config.toml
n_layer = 14
d_model = 192
n_head = 6
n_kv_head = 2
head_dim = 32
d_mlp = 768
vocab_size = 8192
activation = "swiglu"
norm = "rmsnorm"
norm_place = "pre"
norm_eps = 1e-06
positions = "rope"
rope_base = 1800.0
rope_fraction = 1.0
qk_norm = false
attn_scale = 0.177
bias = "qkv"
tie_embeddings = true
parallel_block = false
init = "uniform"
init_std_qkv = 0.0326
init_std_o = 0.0326
init_std_up = 0.0326
init_std_down = 0.0
optimizer = "muon_variant"
lr = 0.0101
weight_decay = 0.015
lr_head = 0.006
grad_clip = 1.0
warmup_steps = 200
schedule = "wsd"
decay_fraction = 0.917
decay_shape = "linear"
final_lr_fraction = 0.0
batch_tokens = 32768
seq_len = 256
doc_mask = true
train_tokens = 356000000
steps = 10865
dataset = "wikipedia_en"
MLP neurons of a small language model. Each row is named by its layer, matrix (gate and up: input weights) and neuron, and shows model dimensions 16-79. Each number is 50 + 10 x the weight over its row's rms, rounded and kept within 0 to 99. A neuron's up and down rows have the sign that makes its largest values positive.
A block is one neuron, or neurons of one layer that tend to fire together. After each block is what it responds to, as a language model described it from the Wikipedia text at the highest values.

L8.gate314:57 43 55 63 54 71 53 49 42 57 45 53 54 32 34 58 32 67 55 49 61 81 46 34 40 50 51 39 41 39 51 60 48 53 43 45 42 59 43 47 54 37 34 58 48 46 52 56 51 69 55 27 72 62 42 48 46 49 40 66 47 50 43 61
L8.up314:49 57 65 56 46 52 33 49 45 51 57 59 57 51 52 52 52 63 51 48 78 45 62 74 30 43 41 39 65 61 58 17 37 43 48 58 55 70 60 57 42 48 43 53 64 42 56 54 44 46 61 74 44 45 38 47 36 57 47 43 49 51 50 46
L8.gate346:54 47 58 59 56 44 40 43 55 51 54 67 55 48 47 68 40 58 41 52 62 54 47 36 42 51 72 58 62 46 63 62 39 59 47 44 48 47 58 59 59 45 55 69 25 49 30 60 56 45 62 39 56 41 49 49 49 49 57 53 53 58 37 46
L8.up346:35 41 49 51 49 57 42 61 72 48 69 35 49 34 45 44 46 69 53 47 54 50 62 61 56 38 46 48 53 50 69 59 60 38 48 57 38 60 28 44 61 54 41 46 64 47 32 55 55 68 44 52 55 47 61 46 41 52 49 58 56 47 46 59
L8.gate525:30 53 42 51 70 33 55 50 58 58 49 40 54 37 50 51 59 60 44 32 78 49 66 50 51 44 49 34 56 50 49 55 64 52 76 53 31 55 61 40 48 50 45 32 33 42 50 33 64 62 52 43 47 39 38 42 54 58 52 50 47 45 53 40
L8.up525:46 61 58 55 46 47 26 41 42 62 57 49 50 48 27 43 60 71 30 61 49 48 50 30 58 70 50 36 61 67 37 43 56 57 62 51 59 45 42 54 50 58 44 56 45 59 20 59 33 48 46 71 65 58 39 52 33 58 41 35 47 53 49 37
L8.gate619:59 49 58 49 42 48 61 67 50 52 43 51 49 34 47 45 61 55 49 42 33 40 48 52 36 55 60 39 42 65 59 40 46 69 66 58 52 66 28 48 51 39 49 48 40 36 54 41 55 53 51 35 53 51 56 56 37 45 48 36 55 69 61 31
L8.up619:56 47 55 44 62 47 53 34 58 60 45 40 54 39 48 41 59 35 51 43 37 35 29 61 47 71 56 54 60 56 59 44 57 48 43 35 55 52 27 40 40 35 44 60 61 54 35 51 53 62 53 21 69 74 45 58 40 43 42 41 54 56 57 35
L8.gate694:60 62 66 47 54 45 45 57 57 53 49 59 43 72 61 53 70 64 47 36 59 65 62 45 42 48 50 48 58 50 58 48 56 43 44 72 43 56 69 42 51 43 35 48 50 66 62 57 39 63 57 53 69 33 46 48 53 32 68 41 50 53 48 64
L8.up694:35 45 57 42 46 62 56 62 57 31 47 29 46 67 53 38 51 55 64 59 46 58 47 41 39 57 49 45 59 59 49 40 47 42 34 51 45 55 39 51 51 59 34 44 40 59 58 47 53 52 54 37 54 55 45 41 49 42 42 22 43 70 55 66
L8.gate698:38 48 55 60 47 61 39 53 66 49 64 53 62 44 35 51 41 42 53 54 61 47 47 61 56 45 36 57 43 44 45 53 35 60 59 39 34 73 59 56 35 60 60 57 64 35 49 44 49 51 57 34 47 51 48 49 58 35 50 69 49 33 56 33
L8.up698:56 62 41 48 48 40 44 49 52 48 60 53 60 51 39 53 45 53 55 59 53 30 62 36 44 55 44 42 36 41 57 50 61 52 45 49 41 45 58 60 50 49 42 44 63 46 36 68 58 59 51 58 44 44 35 38 56 41 72 56 45 36 57 36
L8.gate717:35 60 53 71 55 47 37 47 52 42 63 76 45 54 50 53 54 45 58 48 71 43 51 58 51 63 58 47 50 42 51 33 47 36 58 53 46 49 79 42 32 32 38 44 39 64 39 50 30 48 68 42 37 54 59 38 59 47 56 42 33 47 39 57
L8.up717:38 32 63 45 50 49 65 40 44 51 65 46 54 52 44 42 43 35 46 61 40 38 43 39 29 44 44 29 49 47 58 48 50 59 65 56 51 45 46 67 60 40 46 61 45 60 41 54 56 53 66 65 48 76 50 55 48 46 57 49 60 58 40 69
L8.gate765:60 33 52 46 56 56 38 42 39 45 54 46 35 36 48 50 44 55 48 33 43 67 49 56 43 58 44 58 52 47 39 60 43 37 45 71 33 43 51 50 71 45 45 34 48 60 51 70 42 60 54 42 60 58 53 50 45 56 43 39 57 43 37 36
L8.up765:36 56 52 41 54 49 41 65 49 45 40 36 53 61 45 27 54 52 42 50 44 65 73 41 27 45 45 50 57 67 54 55 36 58 52 56 55 58 68 55 45 61 46 57 61 63 43 46 67 54 40 40 26 51 64 48 43 48 51 46 33 61 48 64
Opening quote marks, word pieces. Opening quotation marks starting a quoted phrase mid-sentence after verbs like said or described as; also middle word pieces (occ-up-ied, sac-rif-ice) and closing parentheses after years.

L6.gate115:34 45 55 55 52 57 64 49 31 58 41 45 53 58 42 51 57 35 44 39 46 47 56 43 35 57 21 37 55 57 37 42 49 32 34 48 48 47 36 65 64 61 38 77 43 47 56 48 48 37 45 42 46 55 54 40 61 58 41 47 59 54 52 36
L6.up115:44 41 43 51 50 39 38 47 52 63 49 44 53 43 61 64 45 28 57 48 59 38 61 62 48 57 56 45 48 57 34 53 45 37 48 30 43 37 49 53 60 54 51 57 42 54 54 41 37 44 60 54 37 61 55 47 46 59 53 42 39 49 45 51
L6.gate423:40 29 43 56 49 51 43 47 27 46 49 61 48 46 53 51 54 54 44 67 63 41 57 71 62 47 44 44 61 61 45 58 31 71 35 53 55 57 42 51 49 51 62 47 53 54 53 42 20 42 57 42 31 67 50 50 41 43 53 41 57 63 72 59
L6.up423:43 63 57 41 37 63 55 43 59 47 45 32 54 43 41 58 45 45 59 50 58 38 56 55 38 51 50 34 58 35 68 52 28 55 48 41 73 36 55 65 61 64 58 54 46 65 27 62 59 41 64 39 39 58 57 47 41 42 36 56 52 63 48 51
Opening quotation marks. Opening quote marks before a nickname, place name, title or quoted phrase, as in Maximinus II "Daza", Dave "Grave", named the area "Ophir"; sometimes mid-word pieces of foreign terms.

L7.gate11:51 47 51 46 65 51 45 51 53 75 50 64 47 48 49 35 42 52 69 50 42 38 37 47 45 53 45 57 58 25 68 68 57 46 54 55 56 48 67 55 60 28 35 50 51 50 53 66 54 53 42 58 49 46 61 57 55 40 49 48 50 56 34 54
L7.up11:51 53 34 59 62 32 43 52 56 54 56 49 55 60 50 65 58 35 53 48 36 58 43 51 45 59 59 26 45 68 35 44 59 55 58 51 37 37 78 62 35 57 44 43 37 65 62 60 53 61 55 55 61 50 38 45 72 46 34 56 49 54 62 42
L7.gate81:52 43 54 71 50 40 49 32 53 72 58 43 51 49 71 51 55 60 44 67 46 44 28 55 54 50 32 45 49 51 29 56 57 50 53 49 49 59 38 43 41 34 61 54 46 48 62 50 31 68 63 37 51 52 45 58 54 65 27 60 34 49 60 49
L7.up81:66 36 56 57 33 60 56 48 35 53 35 48 52 43 58 47 46 58 58 40 59 41 52 52 41 36 62 40 39 52 46 55 48 48 35 68 46 46 63 61 52 53 42 60 47 39 64 52 61 45 43 59 45 40 46 43 32 56 38 55 48 57 58 61
L7.gate159:54 42 63 47 42 63 67 74 44 59 62 43 55 50 58 34 41 63 63 37 50 63 53 43 35 52 34 50 50 48 44 44 56 51 49 48 33 67 72 50 44 57 34 62 55 69 50 43 38 47 56 36 53 55 44 50 57 65 35 54 43 50 65 53
L7.up159:60 63 52 58 45 49 34 67 58 66 50 59 71 42 47 46 47 39 46 61 58 49 64 45 36 53 70 61 55 59 24 42 58 50 45 53 69 50 72 48 62 40 56 68 46 45 61 57 59 46 66 33 40 58 44 44 63 63 53 42 43 37 31 59
L7.gate167:50 47 48 33 57 53 41 59 43 49 53 58 54 44 47 37 46 77 57 62 43 51 31 53 41 47 35 66 41 46 47 54 37 43 36 65 59 60 50 46 38 35 36 51 39 64 58 40 53 61 57 45 42 57 54 55 69 53 43 51 46 46 63 62
L7.up167:51 48 31 46 63 46 55 43 40 48 45 57 61 48 47 55 55 70 33 56 46 56 40 59 58 46 44 70 46 48 75 53 59 56 58 44 44 36 51 54 41 52 28 34 53 70 58 37 46 42 56 53 59 58 53 51 74 26 72 46 58 45 54 51
Wiki heading closing equals. The equals signs closing a Wikipedia section heading after its title, as in ==History==, ===Breeding===, ====Summary====.

L6.gate163:64 39 55 48 52 57 52 33 40 45 28 63 64 21 47 58 54 56 59 54 46 55 47 54 42 46 50 80 57 52 47 58 49 62 47 30 56 61 47 46 54 44 36 46 41 63 58 54 44 47 55 35 56 54 40 45 51 47 65 56 55 42 46 51
L6.up163:60 56 61 53 53 63 50 43 47 43 37 47 50 53 29 43 58 51 66 43 52 55 50 56 38 79 56 51 44 49 47 47 48 66 45 38 46 51 27 40 54 30 49 61 44 41 52 61 37 49 56 57 62 43 41 55 57 67 65 57 52 53 48 42
L6.gate486:48 52 50 50 46 45 62 57 49 49 45 37 63 49 38 50 65 46 37 36 39 52 64 48 59 47 55 59 61 60 47 42 54 67 49 31 45 63 22 54 74 48 50 52 54 57 53 24 43 57 61 60 65 46 41 49 45 48 48 41 58 51 64 49
L6.up486:54 44 56 54 51 53 52 39 44 64 47 50 52 50 37 56 50 50 42 63 34 53 24 46 38 60 39 54 47 50 58 38 48 57 40 42 36 66 31 58 51 30 44 43 53 42 60 44 43 67 59 47 39 54 56 40 65 64 42 59 68 44 41 67
Mid-word suffix pieces. Interior or near-final pieces of long words split into several tokens, before the ending, e.g. dissemina-ti-on, discontin-ue-d, reluct-ant-ly.

L7.gate21:47 47 58 30 39 54 39 37 48 72 61 48 55 51 49 48 45 54 54 49 63 45 48 72 53 60 31 55 56 62 68 49 55 47 46 50 48 50 62 40 59 43 54 62 62 60 45 59 45 55 54 61 54 66 46 41 58 62 59 63 60 56 48 63
L7.up21:40 49 58 59 39 57 50 32 26 58 59 48 51 53 52 55 57 45 60 68 46 69 53 43 51 63 52 54 58 74 21 60 59 44 42 52 34 66 67 51 55 48 54 59 62 49 60 48 45 47 52 70 51 47 51 51 59 47 46 42 56 55 53 50
L7.gate119:66 57 56 50 39 38 60 56 39 51 49 48 44 43 56 62 48 47 62 49 68 38 73 43 65 48 48 42 45 43 47 63 52 52 42 42 46 29 72 48 40 30 49 58 39 62 36 41 40 64 59 45 68 31 58 38 60 52 59 58 49 55 40 61
L7.up119:71 44 64 49 36 37 36 42 46 51 37 32 40 51 47 45 51 31 47 52 54 56 56 53 37 58 48 45 43 61 47 48 52 49 48 35 58 21 40 38 48 47 55 36 46 40 44 42 30 56 42 49 49 51 54 57 60 47 24 44 45 58 53 43
L7.gate251:60 59 63 49 44 39 49 61 55 58 44 53 55 52 43 33 41 47 46 51 46 44 36 45 46 51 46 39 59 57 56 50 60 71 62 49 43 50 33 57 59 61 52 53 54 53 55 50 59 56 51 33 47 51 49 51 33 42 53 61 35 54 61 42
L7.up251:43 55 57 32 55 44 53 51 55 57 43 65 47 53 36 52 63 63 42 52 55 46 42 55 44 50 55 39 50 55 51 58 50 42 62 42 55 39 33 46 49 52 57 59 46 48 49 57 50 26 55 52 43 53 65 51 37 52 48 50 51 38 41 48
L7.gate535:53 51 49 59 49 61 50 52 35 55 65 52 53 45 46 71 68 48 73 32 50 39 35 42 40 50 31 39 51 50 67 55 74 68 53 37 44 69 64 47 48 39 40 47 50 49 46 59 46 60 42 64 54 56 63 45 51 64 52 51 34 60 46 56
L7.up535:65 56 54 37 61 62 51 45 60 59 52 65 64 26 37 38 87 56 52 51 49 56 50 45 57 56 52 44 77 46 37 41 56 45 48 63 39 49 72 58 60 38 45 52 44 45 36 25 57 56 54 66 54 32 48 53 53 48 71 50 50 41 43 53
Mid-word subword fragments. Interior pieces of long words split into several tokens, after the first piece and before the ending, as in stab-ili-sed, inter-col-legiate, diss-erta-tion.

L6.gate142:49 49 64 47 49 59 61 58 33 62 52 51 61 62 49 54 53 46 63 44 60 39 64 56 32 55 72 46 66 50 68 39 54 46 49 52 68 48 46 37 70 44 43 48 65 47 38 44 58 46 53 55 57 45 52 49 39 61 57 42 65 67 54 45
L6.up142:54 59 42 51 80 25 46 30 63 72 67 48 49 48 54 53 51 58 41 47 47 46 65 59 54 52 56 42 43 31 45 58 60 51 36 43 52 58 49 38 51 51 47 58 36 39 48 59 47 50 49 68 59 48 37 38 60 44 26 54 58 62 55 52
L6.gate473:28 42 61 44 67 50 57 51 62 56 56 57 58 47 42 46 59 44 44 39 85 42 54 63 39 35 43 53 68 37 64 38 66 60 52 34 49 61 56 50 59 50 54 60 36 70 53 44 25 63 66 49 52 54 52 44 44 36 41 52 50 72 52 52
L6.up473:43 66 48 46 46 51 70 48 56 58 54 45 50 53 38 42 29 47 22 47 61 66 57 20 49 48 46 51 45 57 64 55 67 50 67 45 47 56 51 62 43 34 52 58 27 57 50 53 53 60 71 63 43 63 37 42 49 66 35 63 57 67 58 54
Place-name endings. Final word pieces that complete city, region and country names, as in Kolka-ta, Slovaki-a, Leban-on, Kyrgyz-stan, often in tables or "city, country" phrases.

L8.gate176:42 47 51 41 37 47 66 56 67 56 56 50 66 68 32 49 60 47 47 60 59 58 38 47 58 48 47 45 53 69 59 58 51 60 48 42 36 55 63 58 47 44 53 59 45 58 61 41 58 55 56 61 46 40 49 44 56 33 61 38 49 48 54 60
L8.up176:59 53 41 35 55 49 54 38 56 64 53 54 43 46 49 45 52 58 50 48 53 48 34 53 54 23 58 57 50 37 49 45 39 37 52 40 29 39 64 55 47 35 45 60 54 32 52 62 44 49 48 61 45 35 37 61 67 54 65 44 67 60 34 59
L8.gate202:56 45 53 53 40 43 40 46 43 66 63 49 53 33 37 57 77 52 53 59 50 64 35 49 41 54 46 38 56 59 43 58 60 41 52 45 44 53 45 45 24 49 57 67 41 60 56 54 39 46 69 43 60 85 46 58 48 48 54 45 54 48 42 39
L8.up202:49 49 59 54 52 51 32 35 45 56 70 46 46 47 42 50 75 53 42 53 52 60 40 40 52 57 36 41 47 45 36 31 37 55 34 49 45 47 43 53 47 49 50 58 40 48 39 67 41 68 60 40 55 41 56 38 62 60 65 35 49 44 27 46
L8.gate265:44 56 51 68 52 49 51 45 34 69 45 56 40 37 47 67 47 54 53 58 47 58 49 58 42 35 55 73 48 55 53 50 34 51 53 41 46 64 46 60 42 41 47 55 58 52 42 42 55 67 58 58 46 45 61 44 62 50 57 53 63 57 62 46
L8.up265:59 33 52 43 41 61 41 28 44 48 55 52 54 44 35 37 62 56 51 76 58 47 43 54 43 56 56 68 64 61 47 61 62 41 63 46 45 43 55 45 32 31 64 38 60 51 47 53 37 64 61 61 59 35 52 39 52 56 52 41 32 46 46 51
L8.gate439:37 50 25 51 41 39 48 56 55 49 48 53 41 54 47 40 64 38 49 51 47 70 52 55 36 59 58 64 48 67 55 40 56 46 48 44 53 40 44 43 44 37 39 43 60 58 33 48 55 70 62 32 40 51 46 33 61 48 56 58 31 46 55 63
L8.up439:65 48 47 47 36 25 44 51 52 56 41 33 52 45 46 60 64 45 34 58 47 50 52 52 60 36 57 37 52 30 53 57 47 60 42 63 44 52 42 45 35 53 49 36 63 49 62 52 40 54 63 35 33 49 47 55 48 55 44 48 44 55 54 47
L8.gate462:42 34 57 42 64 50 52 54 62 54 35 46 44 48 54 60 55 52 33 57 67 59 28 65 39 55 67 43 39 54 47 40 53 53 59 56 54 71 69 32 52 52 47 55 51 45 35 53 49 51 54 33 41 58 26 50 62 44 50 67 52 45 55 54
L8.up462:53 73 44 42 57 46 48 42 59 63 50 38 41 16 42 61 46 44 51 62 70 50 44 54 53 60 66 64 42 63 57 34 44 71 59 45 46 40 49 60 46 60 49 54 63 41 56 54 56 36 49 50 47 38 46 58 58 55 45 55 67 49 43 60
L8.gate634:59 46 34 42 49 52 45 30 64 71 50 61 44 42 56 70 40 50 40 44 63 64 56 59 37 39 52 34 52 56 55 48 65 39 57 43 40 47 67 49 35 52 50 65 42 61 43 45 50 54 47 50 48 53 47 29 63 40 43 56 36 61 49 35
L8.up634:61 37 28 27 33 41 39 52 57 58 60 58 61 48 20 56 53 47 58 71 57 48 50 47 41 54 40 52 65 44 46 53 44 39 54 63 53 55 43 59 42 48 54 66 55 56 47 42 60 60 57 40 45 59 58 45 50 42 50 48 52 46 47 65
L8.gate659:34 37 61 46 34 60 72 34 58 59 53 45 52 51 48 52 40 40 40 44 57 53 46 66 23 53 52 44 52 30 57 61 61 39 49 35 68 59 61 52 44 31 69 67 37 54 61 51 49 52 48 41 44 59 64 37 43 60 45 69 43 56 52 70
L8.up659:44 44 54 38 50 52 47 43 39 62 32 46 52 41 67 53 60 49 23 52 44 56 43 46 48 52 45 51 53 59 66 46 69 43 62 39 33 61 65 48 49 46 39 56 57 52 61 38 54 52 60 55 40 49 39 29 54 51 40 63 54 51 47 44
L8.gate711:70 42 39 54 55 49 49 35 48 38 46 57 50 58 62 38 49 60 44 61 45 64 41 46 47 64 57 54 55 68 46 52 49 47 70 43 45 52 55 50 52 51 43 61 55 60 55 45 42 50 68 52 47 46 47 39 59 41 51 53 49 57 63 41
L8.up711:60 31 52 41 47 43 34 34 58 50 55 52 49 44 58 35 47 60 55 55 51 54 53 44 43 60 60 49 78 65 47 41 66 49 71 47 53 47 48 31 56 62 38 46 52 57 69 56 51 38 55 65 40 38 40 62 52 45 59 47 47 60 55 38
Mid-word subword fragments. Short middle word pieces inside a word split into three or more tokens, coming before its ending, as in Be-iji-ng, prom-oti-ng, Re-adi-ness.